Weights of a small GPT-style language model, trained from scratch on English Wikipedia: 12 layers, 560M tokens.
MLP neurons of a small language model. Each row is named by its layer, matrix (up: input weights; down: output weights) and neuron, and shows model dimensions 48-175. Each number is 128 + 32 x the weight over its row's rms, rounded and kept within 0 to 255. Numbers have three digits each.
After each neuron's rows, "fires after" lists the tokens most often just before its 100 highest values on Wikipedia text that the model never trained on.

L3.up206:103155104131118157093182162109107144102127164129087193068144132127150104167115101155087132117113126125154137131107103150099168110159128169162118086117122185154102092146119140163098123126146129112142131051149126130125130113185120138129148126071105131132155116113117100151112073146185161132111103150128171127116149153165148101117154188127255124103098054107149169153157101067084112121093
L3.down206:142114090089165167106093173123162140110094186132099140094098090108150128131152096090108109137103203163146171112132161108094172101120113127164103057105111118131164169158092169106147145152137087100114105126120068126128181028125197139137125128142093122083124106128103159119129113112200131105198176117159133087200174112087151134152092126118152116132132084092117165083151135102139164099067
fires after: "w", " w", " R", " W", " r", "f"

L3.up705:118104112126135083131179157145144157123130158102110121115083201053129074121090121137111134107122119110078141185072141122112145158117185167126061114132092080121077111148119102179146109181100143117120127092164137092145131105049117117107084132139179130075124114191121144087140122163145140071121165173124176186162130110189095156118161160134162131113149042111120112161120121122082111112133
L3.down705:136116112152207161132122097185104081109148167115168124159180118254129146124107155119115103148141131189155100085152054049125097078184141107150094119078100138124162123135094153117106161150146149150125131130098119136092075125119166145102185156119087088153130135103165127116132117121150110130142113089146128088129093171144110176171116149104172137121120147102155119096132135167198137117104
fires after: "y", " w", "w", " W", " Th", " is"

L3.up369:115168165087138078110132143119074114122147099179152139108099119129133155145155093203166119142130105132145118140114107131131085190087112091077123187126137128120186138117117142111105205069140086091148131146148151128123091185114153160178098139113199042191116146121171149104108169149197182109134112120128139138103132140087135146151107139083119086209201146136123173156115161086139070132132
L3.down369:130100071127121096139137113106127149122122155139166141184143135119140137085125138131114149151067114192183172145103116137178127160082140144140126114182193130100066133152113135120106140131170158056113145167120088135138168143172130074131128114127093165086126138128134118131133197099132150081080138148113126114109152160180131097160093036118108034072067127150161197125056077137070178147101
fires after: " he", "s", "g", " f", "ec", "e"

L7.up666:164191051126063188165148050117131094141143178066145097146120085189136031179126086196148155077119082105170116128137122160102136117171110128115129183091076150121188147129081146158126191176140093108116173136092161109108130123151141155171158126120146118155096131078134143125118079116108061128140117107164154119126093118151103087129133111131189118163104145097101147168118075098127166204134
L7.down666:093086140159120119125139104169158115158151120163180187115123167108158125127145092166146138106134129155104162125093183160169189138089131066125130114146101124091129135110181127125150110192133126137133119157158081116124080107111111163116106153197138169110149150062173092152077162141080147128101109127141116147119126135165144160130117121159124075097094105085158127122168169153096035113186
fires after: "ic", "iv", "in", "s", " ", "g"

L4.up707:120123145123073154131122160113109125095103118152117142155147137176088132141128110076154117135165129154133112040142126097114144177090101157145101163088160123146120134149130181153165134048162159126127180164168091124137122153092156197128139142176104143153174178135120129166059159168117113074115117168141221146129183118187125153136160149115044128126127153170115101133160163138091088158077
L4.down707:136131099115116096145184156108133144138157150155119125181122186153110153145132097113118123150113150100118046074086115185119185152168152173072138115109131124083143177108086112148089148132103127153105092118074102166105105165090128126125100188079170113144135104121207137163153107090118127156036119115082140147142135106092081147149127144191135099106164128115169151175146121111122135126105
fires after: " |", " le", " Le", " En", "f", " F"

L3.up201:155137169158120115083201124175088063128176107134067129142105092144068094121170146136102111104138133123128186131129074144120121137151105133139169089162132156152152173164158132151185140159104093149079105140092171082130117165113186179105190128129126165122106071108113125153126096180154130109172091135156139132206104138119093118123180170060098098165056131106122138142115174170122104160156
L3.down201:092150086134091146154088088118197132125160072142173118125080123153132108126081126120111183158143086181109117130170169152140084183125135107111153132111132117132171101130131121134090116119141088115166182142126109198141179147133190150098119127089151146105105139134123152086118123067133110116175069030066124147090107110184175091134131134088135146140158068124152113123106106103152173151122
fires after: " N", " W", " S", "un", "ur", "w"

L3.up360:133166112133159106138106097126060101163066146073176148131094084086173136092136169113084126140154108135162142166158102140097155103163152133131097163172195114121161107109089127161159077174111160107132129117183122110136119118136091089133112118064062123163135119117127146101111093076132084171112115097157115109125142076072173139149170088176154174133088126171105137132067104141117144112127
L3.down360:106101166114168094116150151129169094128116101133162117108117136129114143113103100147159135129136138223153136199089139171196154116123121137147099120106179108079147186113126111149074172130104096074029078141097116161133142129089141138118152110122124122083107094055093055113117180146100051157077080168168092147130119159128160111207124154140090124116136043079112097128161163147169126146136
fires after: " S", "p", " P", " ad", " "

L6.up302:138086122132131138122124133065156095099094183117144131141135114156117116092089105154098132134130085116116100124143105091172084170104161124150127107174128192169146145143102140071106131141126110095184133123113134159125088065125130195050149136104125110091154151137147132129107147087159173067139116158120161113153158133096120115105126153057065166137128140125142158106129122014057129137188
L6.down302:121142066099111148170114121162128108204119113132173120122140146076197132135151104106102121111110116097105082108141122183132122108168148088139140154125099163120145152141113135098125126212156172096038062111188152180112173126129126119149104128096182110149138116119096134173114120097140130129224153121114145057169118158100114123136149070095161122121148140098146147134106173166074111117147
fires after: "in", "en", " n", "g", "c", "p"

L3.up444:115095099066084124165180099137102177144108143114149135178134164107135107089184085071212169183105164142152100066135121068131054138138162128026133161131136147117092122111064102124121129138098152107138096145130081108130072154089118097110133144180123141159124142150062119115143135095122144097130179134124160091143110073159116100090179102222118113113147156144125184136080097144119126133138
L3.down444:076169114179162161105136179155076123152165162146114046136141097133174161121103126191151171163105033102084142102112097154146169117155111113145119116096153151209117078164172152074119117124158150121132167107127117133108152152149079106156179147126080122119094059153109043166161126162111129108124132167090156158120151083123118159132113124110113122159109116112117115099127084101164085139145
fires after: "ir", " v", "ed", "d", " V"

L3.up630:131160139096115110134071146141123158122137131159103117156135107198108141115093172151142135129113159151167158189138130102121133154105122095129185052156084119120149119132117127126136156111097164144114143099132155136120111134116163096101133194137169094099166119107144155154158174141192053169141118127163156206159147123168133090085148123105086113121143103062105122180121089060181120087122
L3.down630:163154124120149129069118153152130140148116084102167146138099153104099168147135110102109133122154114150043107095165153114120116174104096095119044064066083096118104198139170074149172165134092111186100156151048149126158130147102106214127070067128125102125146161146126104118132102194116163149092090082084140121083181085104144152150180152124133145097135194096119174167158114115116142119119
fires after: "un", "pr", "ug", "ff", "n", "ut"

L6.up870:106148143128120097113124161151110186078147107123130136101151107131125166091157157133084123152115174104129118106156091123136121150134101120129136116122122110133109023155114122102171169106130124192101154093201144137146142087127122041137119179171093168161083158156078170153123122137124142146213129112184187151111083161128157148112115170134091114127119140131151138086172118112237119134088
L6.down870:078129143147142102120147148119101151164130099062126156089141138189113135142117136101134132110130067103126068124116133098093114115131061074150147120101112125141137126116128072117134071090069132053145089204128162120167128142107107049130155140158162140131130101142154080182127141096154121080156128146107134089112100095145111136072118147184115109180153133140128107131119145163101144123147
fires after: "r", "t", "ch", "et", "it", " st"

L4.up49:152085128146122083120116112149176134101132132183171119134143152084165089109067111159104150096099187127142138112095191092119140133111142080137127134118096156146122070114102148136163120102161113139116131130117112103143051120141119102143099197138121051037126085116194128107136113141162090157135158151136107145130157172127170108146139164194129149101093097149175072087127149181077084128122
L4.down49:174147100100121159124130144097086098104080140114096132155131132118106120155120149111154159131172088169109110101117157171081103127099160153114118131125134110097086145088135149165116168163150172150085102161147106120125175160066162169098176105118146183116123137165138103065115163166090130121159108139128130169126114108157104149068080088145147109140145126155087178115134103169065129137131
fires after: "an", " he", "om", " us", "im", "et"

L6.up236:154113082135119133080135139133159184149152125082117082150133114164199131074123109097140103138089124103119086144112102066075122096135092172093137191055100138097123147144154130145095118142160112137076087058139123114120157113155102126110113097132107128085121073153086162093155157134140083129177182142050187133118139147177099162106165086166115158167122097148117184103155121081132084127125
L6.down236:081166145136164188081154138128130152206140143140111099164150108089144173113088103094149169103134144123109119131132176113115138087167145057002136111148152109099087134149138139137082186163078090185138095138106102136130128161085105091105086073126126150076134089110078175157148134107078072149086067141143150160062136197105144138141147181097108090209166136136136124148118132084139105150120
fires after: "v", "ust", "ss", "r", " is", "y"

L6.up1006:152162131137111110145102148110138141111138128132174120120190166088128125088066111115208115124140087158126137163122172087162118098107133084160156191146109157072073125099180134158137110090135091066164103179181063128086127175148134120154163127177059167122116071156131148161116124104157175107169128136110138122122165099068178115140131137074142139142117102135096075100126163113152089038137
L6.down1006:125092133125174122137138179112120133154166123185157162097107125209143110164120172113173141110164169103123083075169141148125106102100130085172156145167071125120137166152105104091119105119137121156177170159115172145137105115087135122096126151111120106154101137134144088115175151110103058096061118126109105084120121138160127123138086099107158171060147171134122094147088137143062146200118
fires after: " re", " Re", "es", "ion", "s", "ory"

L4.up582:105126095090149139102114142148099077068105102105187125067134151179154195176169102060114095175110130102138152108109106118138136089149103092141124091156203082113131110141132120128136154124087142116141172081166072141143088118123116181160089086169139160141198089157128150124122122195138119195152096155112205143149137112160113190140158144125072134144118116127163113101160130078099092132109
L4.down582:105205132172151169084122103123108125171142128089145187108140092131126168126105100124094143121151132180120127150081152156067168114060111151090097133140153128145147083145133131131116110112136109111089116105148163148063124142155094080119141134147122059063144167140082094064120107095107163072170191154169122121196077106120138127184035120151129146188156119114137137111142083047161135119126
fires after: "s", " in", "pp", "ers", "ru", "ug"

L6.up934:107110150117212150160112146118104173109083122141164114129112173110169156125122094112094109114135133125145156137117175133081150196199131111136191155143110135090148076134129125091103175121110102155167111161138092095151139152129159098135060122149113139165117054148084091160109178108147095077225120098093115132101148132034091118123149090187150072139162104139148087150070185183096106153113
L6.down934:155154046095046091163182083121133112173132134165122115137133170099097132101119154097134097137120076105106137165145111132196112033089093128120156137154212132153106162165115115144125082159114117120131092117105180196115184121155093175098167079137083153146138215109089172126162100142112144163071113200136107134153119084140153084107120164125141124135155079106113147195155129115118142145155
fires after: "r", "ik", "ed", " includ", "ing"

L3.up473:099105099167204176076155169076163157072170116114116090143114116084126175106127183149114090144135179161082124050194109096133159155191091091119088101098157066110096121124134126164157097076075155129110099140088168172127142098140115153117087147136154105127157141174091156157134172134070112126087103161159157165109097157141174120085113102128112126130217084100103138172099097131151150133197
L3.down473:160119101124156147158125118047146124110093119174137090197096154099134118097110130152091101130127074136102152091109097125134138109136089107111147096119169089123106155078174105136154121079159092133171112108082186229114136134137096145136085108115153132131147171138160181146154095111089107177086105066135087129119132152137107117116099095144115107085100111128116106175092141113112120130139
fires after: "$", ".", "1", "3", " 2", " 3"

L7.up582:129120092102148107170171167186087118101195057077142167086134061173108142160178133064148114124152094096143112131080172122138098087100131068173149154123147128085103154125178070153181121096076129101131072195155106149174143122138147095078141139132052168159144087132054135119128133151157168140148172132070175140122138144120151107155138114143122135154146137142110108098127138131122140142177
L7.down582:114080078127141129114079148134122144109134143155167176136159134105110121134119126105156153093082107180137131143138139126096152180142090107190146129083091105106124165145093137197165072081092096140121100055159155136143157120100093139097067156013140167096139098178125167182123126122060139094101148130123096144166213097178124111137142121081159147091111090143226126147105105109165211183097
fires after: " re", " comp", " Re", "or", "if", "v"

L4.up1019:138132196077118122078162174129165126155088150109057166119143109139116131119084139152094217150118125134146064139187113106084175148122118136141154092114140088124101123149126165137137179094112192136133141114112111091132130101159107173165140185173087126124140139046152164180119191177150132139108130114131170151128127136121093095066132149118077131098119139139139106143160102123161029161081
L4.down1019:068137089173096096120111067137120174161131052183125160102154082119121207106086118107079113105132140146149116135099195118160167075136082106147079096080103105153165100086098093131155092104073126175111170152134120123114094180130099171111138138127161138088116096152071088152126128140171135139127126141154146103134168113135098164151033163170129122090157163059178095124147097123083066078128
fires after: " in", "b", "ch", "at", "t", "un"

L7.up688:139148095133142185187103086161122044137102119143170078133106127186160132086154098151125177121129158080064038126189117116078157132125110125140130120075102128117179137160148147101101101180119114074161131085154089128084181115109158089106095138182149118141141082135188100141152140100189110108133143147113095142112139159142185156143097098076132109125132111156143099057074086059104141123143
L7.down688:069160130142119133109058045169106151119110105139117114111169157136143147172161070157133122110129155081123188124062155145140121092136112056171140119108147056110145138130112160126103182110079189114114116093199101133080093130140147126135022133154105088169112153141145110166126186146110101096148073164115140141161118135127102155091109112096145134085092162087140142152129186108144076107135
fires after: "ar", "g", "in", "a", "r", "v"

L6.up845:130169134115171070091103137137168130168103089169160155097101140138103177154090147120118120158075126143098231144147173133168069102156185139089114106066144135088050069119126115120144117150101118102153105156160128147144126116125156192105153144129172119081125091133095050114146093134095098145138122161143120094142130106145093159157115104197107135126123107084090140164176096112139114173156
L6.down845:119140137097107104078123074136137136168111150175120153081128089078106122163139168151123151135137159074184141073119110124108105110091062104082101103158129087122117112086144123152084188115172085140117144222106174153086136139112126145205102129087151135144144133154130183090101109153136169088132087101167102116134160127129136112042136159133085105113158151130193098116151146122110155145073
fires after: " W", " ", ",", "ch", "w", "d"

L7.up369:143169140101132082073136162079128194075144074128148088089146121126101109103143138149146133106147116174125094196126185115085138149107088135125148174154089189122127145077110170147143071107046099174144190156117079167126092120163113157144133036142119092095163130141166109141128114129136158104176123071185135136141154116197129103118133120095134098110134146143103168095153124119135110190092
L7.down369:103114145149117132156147168081103167104133117127142127129100042119133102054131171153138124128122147138172107134126096128125114171137172159020117145112099154187138139123128076141156103161100133131116118163109123167094061136165131175074108086080106174114161109109153101160122149109163120057137149099137141181127178174170129125146117167147115117138127126151097148129133140079149128116099
fires after: "\n", " ="

L4.up681:122122114143173126103187148141146134148139116119097139148130169147051112161111118082153147133083124100170122143135129180124173099114093105181201135163083114095126111130130103075098121134097153123092116137084114144157150162158168125096180134122091167086050097112072100038070191112103123184133146102146095108089098045120146089122111083162117136131151065056121019152173118146091102091129
L4.down681:118152071094162163120083112189109133162098161102191131142156133126133122097119099081073124140147134121117127145135166034120145120118122142052095174134108169084073094112150131128059109024178144149148117113199089115140164138149105100094124172155114123060189203141121116141067114104135158119155104106106141171079140166142124156136101063078126138121169137126165139152126116146203085153117
fires after: "mer", "an", "m", "ad", "ass", "ac"

L6.up405:122161096151144127091088080123128099181096103107154069158186080078100086157083211157159125104129149166162118126110142119124129121102104053139164154167101103112151163142078099080160137184125162152124135183139123135184074086095091151125157112125116153093133109144149133128167120143154100126107121166118094056146128127158137103138129091168148155074122137149141196094137145132126154118159
L6.down405:078125167164145125095144050176137162127129138149164204080119127141134151100127154074095104118137115144101126111132141098148151105117089114112132134180157161111110074101146123127078124072195107108108115145092139127147132128110099117147154095147143099126155152105078116089147165151144030212072073136121142108120108103126084144147069114082159119106153128105164132130149175167113142105096
fires after: " con", " p", " P", "m", "p", " c"

L2.up933:107131166138122157160128183124093116076145118194103154117120119143103141159104137147097119133107169145106088117179078112093109176134052109184125124139121104234142068153074103151113039130151089114132137142118198096176119134166112156067112178177099112151109134095132170153132151133158142163124117062132123205113100165146135139126154129119118166128134162166128092175142146065158123115122
L2.down933:141083112120117139156151169095158137121168153121166132094098136117102140055086099141112090124162104121089156133064104149123151134097155156087157118059145141167088133084130106101098137131207108152128099116075202189131090115111115127154125136129145124122177110071165142138149111116076134138130101123154113096117155106105162167156125132145077048104141186161195162142122054130107139127141
fires after: " th", " f", " 6", " 4", " 3", " 2"

L3.up752:103149087121145096103135150110071173074147105113189144170152137076143167126128089131136132156115127044149093110129146083142112150180132113086137100169131153079054150105102067130131174093142112080173160165071114124151182145090136125105127162163151077116104131128115139076121123078129185136143155083119142121216143142142150098160130116149135116109120148162133180119065064125173097091121
L3.down752:161082142132045122129092189126153092110135156137150105129093146063129153064133127132108109150092098173144113166082154069177178120117159131101065150161122149084138137148184173156088083131182140142113117148132118108131112116118157116154116190126105200142097159137157164107141134209115157113118105063008150124140111179067152155168121104132143170122119121104075150102139162194148084099108
fires after: "ed", "d", "ra", "re", "v", "w"

L4.up329:148091165138107084106136225176147159128133086172211120143165194112187129134120121143154120149134158146158191066085121115123049201092116146141093151108114167134167115149094110185163164062190154119164114148161106104101090156135200086130099155113094124183157145170099161152134136081129124131106130162113116092171141114108105183157150120085082127144124163105147022140167163165170156090080
L4.down329:153133156055128095108151163100148114178134110050117184161243093110156117108132142135115173123102045126141093080124067172082180101169138174071156134113147168138111149176102106113152117139203159066138132162074117101138121092125170142183171107160162114124132150158168135150175112129070133102131178122127129134107120145129080084139045122093121126140195086142148148105099162164030133152129
fires after: " |", ")", " H"

L7.up818:142165148148114042148068107127198138116122129132120108137130211107156123148182122125163115105148136110124109107081185055092095175159110172147109109134076191139144089097046167141108121103111117127113131174139132167131098182143115114120131125156117146092141117128128103125153124094152148131096127133143171216185063103161075102112141173156111109117164132113128143157138074149152099111120
L7.down818:085067105159130160136160104117178137139112059139069156173052051153078107105092147129125189102118153138098103172091099165151189166136127132149164111105083140096141106108140061124159099169105150145142072140182125147101101091173117101113133106097105094159073082110152160181111091128168144125092132133183114109120185122140162129138097134129161077123142138134115146110128165127114160131129
fires after: "\n", "ec", "en", " =", "p"

L3.up818:171125110100112114113182115116096126143148148108174123100142103091090125138099172138149109175103156064129103189128086073114123128163142100092106166127200139097140163139144151128078151098133155037145080139130122112083094126153163078092105098177132110139062132114152189089131155091082123068100096199156099062116137143130078091172136157096103151138160164149086086128165131135168112134163
L3.down818:111147170133154143089101144145139086118131116146150090155144180114152169101173154099125142105117047138123118117127081177168105157115148140066135107172146165094121175161099114151180070089088147127119139103122159112114137099158153090067105159123054134111090087167139065155138174143171187126153121124102135119113125142156097128066167147154179089147062089136174179094099118131067143100174
fires after: " K", "e", "h", "r", "s", " V"

L3.up486:127047122123149172107154156107102181137116086142201158130102056101133116090139098100101094123058156116114146062157131137120078084108078123205099157105074150146079084151131084138148119134107115150121172148107132100176150133121149158085124096152091100099158072178144102137123102198168142148133140171122157167156109156175137070126109152126172109144140084133111194168135155117110127088067
L3.down486:140152082129171159125130055133102098125132100072106145120112148059124165158117160138127120069140118164202116194099109141159127170145142146162063102110184086108121173081114152100108137184139191178138129157104175118084148182094115107143097170098160134149107226076077144126103176159104110131152139120120092107078128097086122187224132158113125125116150116124177145108178073137151122155134
fires after: "w", " w", "m", "et", "t", "em"

L6.up583:167156216140116142126121163130149066096162122116170124114124107130152116109106196103143072194169122125131100152093164107121127091099107128181145106130113151148079064107165096183130087099136134118118098149107119101123073072111060096148111139119091144070171133113114114140125134173178074115168167102183087108214106147156124169141142117130179125104093166122116099128127147136117118089039
L6.down583:106172116121082181110101112114128139120145119123107180095143186149131181103183109146163145123100163112114095120193107085097134148121091095022059147101099156129186156155132078116143118104127119115142116109157198150134121111156123187169103154118166098117217101138127138154148086176149157139108113056134188133116178143155208138118120156162122154183143142104111148131150103111103202167147
fires after: "n", "un", "y", " P", "l", " f"

L2.up594:111127181113170147071161154081163139130097113069138155104160112118110110123124114126130198129159124164151102088072144154092100138102093110182130191068125081107173170164092161128149129097114116104090134141139122142056087136132088088133143086176112158065172084166143118109137131167040134199088210137098098141118038132088132138142145214108174062196113143126167132183150141154135129108129
L2.down594:109141061128079117110101109158100105154147128145132085181100122184154140129116131096119128162127138061091160146155089096114103099139146141097134104157093177066128111091116082101112133162141156169128105143130065126189178141157190137136127118104143107162129118103067130145138088143209105122149075088162153125135197116180109101140060103127101171058183092107131091111077131095128139174108
fires after: "\n", " H", " m", " In", " M"

L3.up225:147104083074128109138051146185133180091135132142137138164051142143142147134140119199121132139179141148079176124106126165130098129115153149109126122102124130101114106129081113153180128112085131055111031137092066123097111119146147111177167142177160169126148124089131124161087202129167128085202133096139124130141127125149175083104129149153132140171155127112093111175130125113136179202073
L3.down225:154154111074146066102103142161159124149117114164129076166112148102211116108084119126093133122102131171139105117133137119180093187144128132092157107090092137211099090160189132175173122104104163214065141103126141153093135145104158174172102107130121087125150153152150076166105054111184192145135119098154209147134154130136081150159122140148160044054152133084152119140132116125072111157094
fires after: "u", "ct", "ru", "ec", "ug", "un"

L3.up289:107114174090096068113105125136127187108055091114153097126103217157140128044136218111123123154070104129149125133111169041086089124193160130116080121112158117134119104131122128148112092176116172151110163138098084126143122090169083128137150168146130142152117108123104119129147149133176124121129047076156178112176156202097095119139168141161082145145153179183125096152168095137133103146100
L3.down289:089140179168071121124114094178088144137181129117118144059114140072147108161165104093096106170136163140151149186126148093110145140159074062134171178148100112127113108077132143092155148210113151062162071150150173145133098093072125115166164064137100052079149122151095084154209119114125130119096164121149145097092135130136143153100122173139174135140118135055096159125118186106165131125125
fires after: "ec", " P", "p", " p", "b", "op"

L4.up531:134079146137100144168138116122175075095156214131125159135075067105132166170100195138188146139126118221100177142132112106125097116134158090097133080112114071102087082174145134129087090129153117137132108150134053080106169082126071106129139140170033123110137100163144143103155113122139137125150140110072134146068114099054154100140125116126146145139062066115069099155159162076128102163118
L4.down531:151115117146158188115125145145096147157084128178129128147140147139115147058122084154122075128120100112112143099172114142141134143150080164072133175119143124127136137161112154094125179153054149046123093091110208135061022148161123121150097123154129117136182101150143163131101129153065123093210098082142161104170067104144121117118150060125092173128104170132162135111165162117127116155146
fires after: "oc", "in", "n", "ac", "an", "k"

L2.up756:172135136079099160112147149132127118103190151088145091162142165138120101124153121138122118112058155158163116060146122105114190151045196120133118146130096118129149191140073177132131177129071148126128100156115132165098132028122133105128141141159109203128175095134170184167096095153204118197119096153119128152140044132101123076114163181126138112175152157088121140165132142165115106109063
L2.down756:119142079142096089073148070143157121179129098175069130135094135067088151129120099169145135133192120113107152182119128154084066115199079104134157087067157134149142094104168067131101020130198151172127175089098124106109155183139107163116120158122150067179108193097097073098175129149091114086116131118111152058145147128126118185170058074157157139092078132137129077110147111117177157156157
fires after: "et", " m", "\n", "19", " f"

L6.up189:124014106139112118149094175126089075169155143092113051131160151123140193159177140106136113178132192109094143083137170170099080103137112133155135089095109123097153077148122137151126103132123115151145146127144100111153128139127096128129111158061137141117131138117135119147108190146117155153188096136111137144096100107135147105116138128154101098134126168157172165110045122129137118106119
L6.down189:121178145115088155142144192116142111125112135090169082105206071146121108194105155084175184091117137179084148150159095125147155171118133133137075145104100092120070040187108115092083099112144174097091135111149129097167140102109076026150171102122138124163167111150121128104105102156097134109220162183145149126179097147131084147133088089083114095109132167096175107135107140050094083172170
fires after: " in", "v", "in", "s", "er", "is"

L3.up275:119140110118120133090164117135030114160146155139156135091161207152115083135130124123161162131038157147177173107115118101089115139109100170179144140077115108128108096176113060135180109105167120141150142124130160081142071142060136145143112143163114084133102069134161121142073103194139140149130130132138154137157148152166160129133150169126166129128162089122150129101125129140115072101075
L3.down275:094158176126139130139128109110088101107136116166174160202092152097145078126121105203136140190135123163130163138235141137092155162102126178116151034162099136110144086146126131116109130094105136162103121152107197119083110135146104162164133157115099122108119155077134161111107111067117109097067143161122161065090071128198107154163120092097089129120172158156139188139148111118142139158177
fires after: " G", "Q", "w", " w", " g", " y"

L3.up286:104103167102130094128197122103137109120152140134059121132193077084137166099149058128129152164088160146125105135116152130211039141093144078154124107100138112101156060116171144068140129131103091131126146094164077132144149104100129102151165129110128168100133122104150145100117117153145111142159155187161102107158070139070143149153150129076172148103120133108126203145117185142120131136061
L3.down286:138150118118176121178108167127186119117073121064167041174125119073123136153116176147141141145136089161157101114156129083102155181150125126113029178112078131105094118072125110203085147133125183154077096154088151101105133145119155105099100109136153105105119159116164125145089198117162098085115163075109107102154098167119146126109157164108174126153119150117155142127116099151072194121114
fires after: " b", "b", " he", "n", " the", "an"

L4.up303:073149154070128148183089161172088156098160107110155208108117083179207156142124080177171160102090134146120106125143096096091110125158129110160189116114127112184069212132165102102008205123141151119212155158102129096123130156161155144130121086096142136159187116143152104146143176171125144117147169133080118131149082197058144117134118104042135146123077128106170140121108139071126125139132
L4.down303:105093183084163091107061109144137118129101147112122127101089115161131115127155126103105142160104128069178113181088139133153098100165114091180199136117149138085121163172114143153166082146190195154130051073120126108131140140121156102112115146159117110108169148146146080072117104080104136133022150166106095126155129137152188123094116174105158142088187132131075137117147118126115129105099
fires after: " L", " l", "r", " d", "l", "ar"

L3.up258:136097104122160155104203148050083091082121127152155099095121160126090109098086124133110106122086122112136118106158124134156118237079091118167109131095149119106159142151186139122134149063108130177092209092106130079134179146153133144147201122120171079128134125110118133127177136154140129150131111165098136122142105096130111107117177099167189154132094119071096146161092141144165148154067
L3.down258:112105122134190169092147181188155135124127125184036159188136116104136143116083155140111162064076133114126183114111180138125102161111156097180157141135165106152122148164083142170138099113113134109137095127064169105126063091112164109149118117152069124126125124094093091101108163121083143094122185127103146051114135159071100160145081105061156150182160154112170098093157157149070169162100
fires after: " b", "b", "g", " B", "ab", "ur"

L4.up522:093151111126168124113180160139134124125105102182114158112122146148112119115090135154189155074085130142164151153168142121130160121090138075151083133107106072102143071158126184143116165095155115162061176131087118159169091116103129159162070101138166093076118122142157141113140164154155183107148136159117162112129116135140141078142103151127159121137116177073126145097139225187151186117123
L4.down522:105138102072196145095093077101098151091171129140094150156203100119099172123165153147142103135090092120141095115145144155147133131113128147134096127146115154086115090156122102121180139147154153134136114159154159071077119167140130143139142069133114102138086131150127163086113195094126148130129088150130093063146120099152072112143141118113177130121105142123111168140180142102071113123099
fires after: "am", " he", "an", " f", "y"

L4.up649:123125136156120098098048161132122153135137100179118153195146138068153157127109182137152070132147211139110165156170076137114138095166149152106130132081107055145137073144087077131081149164183165122130177117121082096142130103141147075132073186098143148160116132097142112128108113122175089141112171194113091143080130073078152107133143100111090148115068121092082117147159112144095092147107
L4.down649:148123078125054100133074089184117129117157108110130080117185132139120108166150099098146141184085085150093103138148161138112092173124106101146101119088095146108143087075127154150145158132118152102103174207145200169073141184101121163108163107101105131114094084148170152152117116129122084097183122121152088115143094218143127157100149146209126210116165088118188213087115130145107139191102
fires after: ",", "an", " T", "o", "n", "es"

L2.up751:083145111198103141078148116154087205095153182162112136127120134128148136059125204105138110098135190167185190146086133119135162158152128138142139091102197110103114157084157091175106075170057131129158176117156115157107113144076102114110139124099122154080143085124093098085158150128114099168158093166142038087194172073098156139161153127130087103093138119125135065170122131159095152158091
L2.down751:124138149119099151105131069174044164170187169114161175142135144109162119087159106146141066149145110171138181177139157090129105115083129099168087064108176131149124105081183106129117129162060086136152105121139104113138166116095100105134136123094120097118105143120151114121110148149120112160139063121135107118125103157065144170132117104091177104132146076122101142168166137116127159133100
fires after: "\n", " B", " E", " J"

L3.up897:114117092146094110095148097136108149043112160121162090149160100102171112115128174143151105117182167108163116122138151098098156119076154091133178156102155095106192171115099088086141170103180160119169141071103131107135125113114076119124144114101113134124169127111091117112135117088181147145049136145095106091160171039061135135097139208143141111155150113112177171151140124163097105099091
L3.down897:132150167137091068150120088160071085135139084082109136145152108163108132140128177146135091134139111169100121099074153102143182183157150156125169150111121101127154199134108115149157163111076123114138157142144167125113150077127109091123160081162157084162117187184094154119084186129091149124070111180156110095086095144131130161136119105082114101179146108074119151144152132169116134101123
fires after: " B", " J", " E", " se"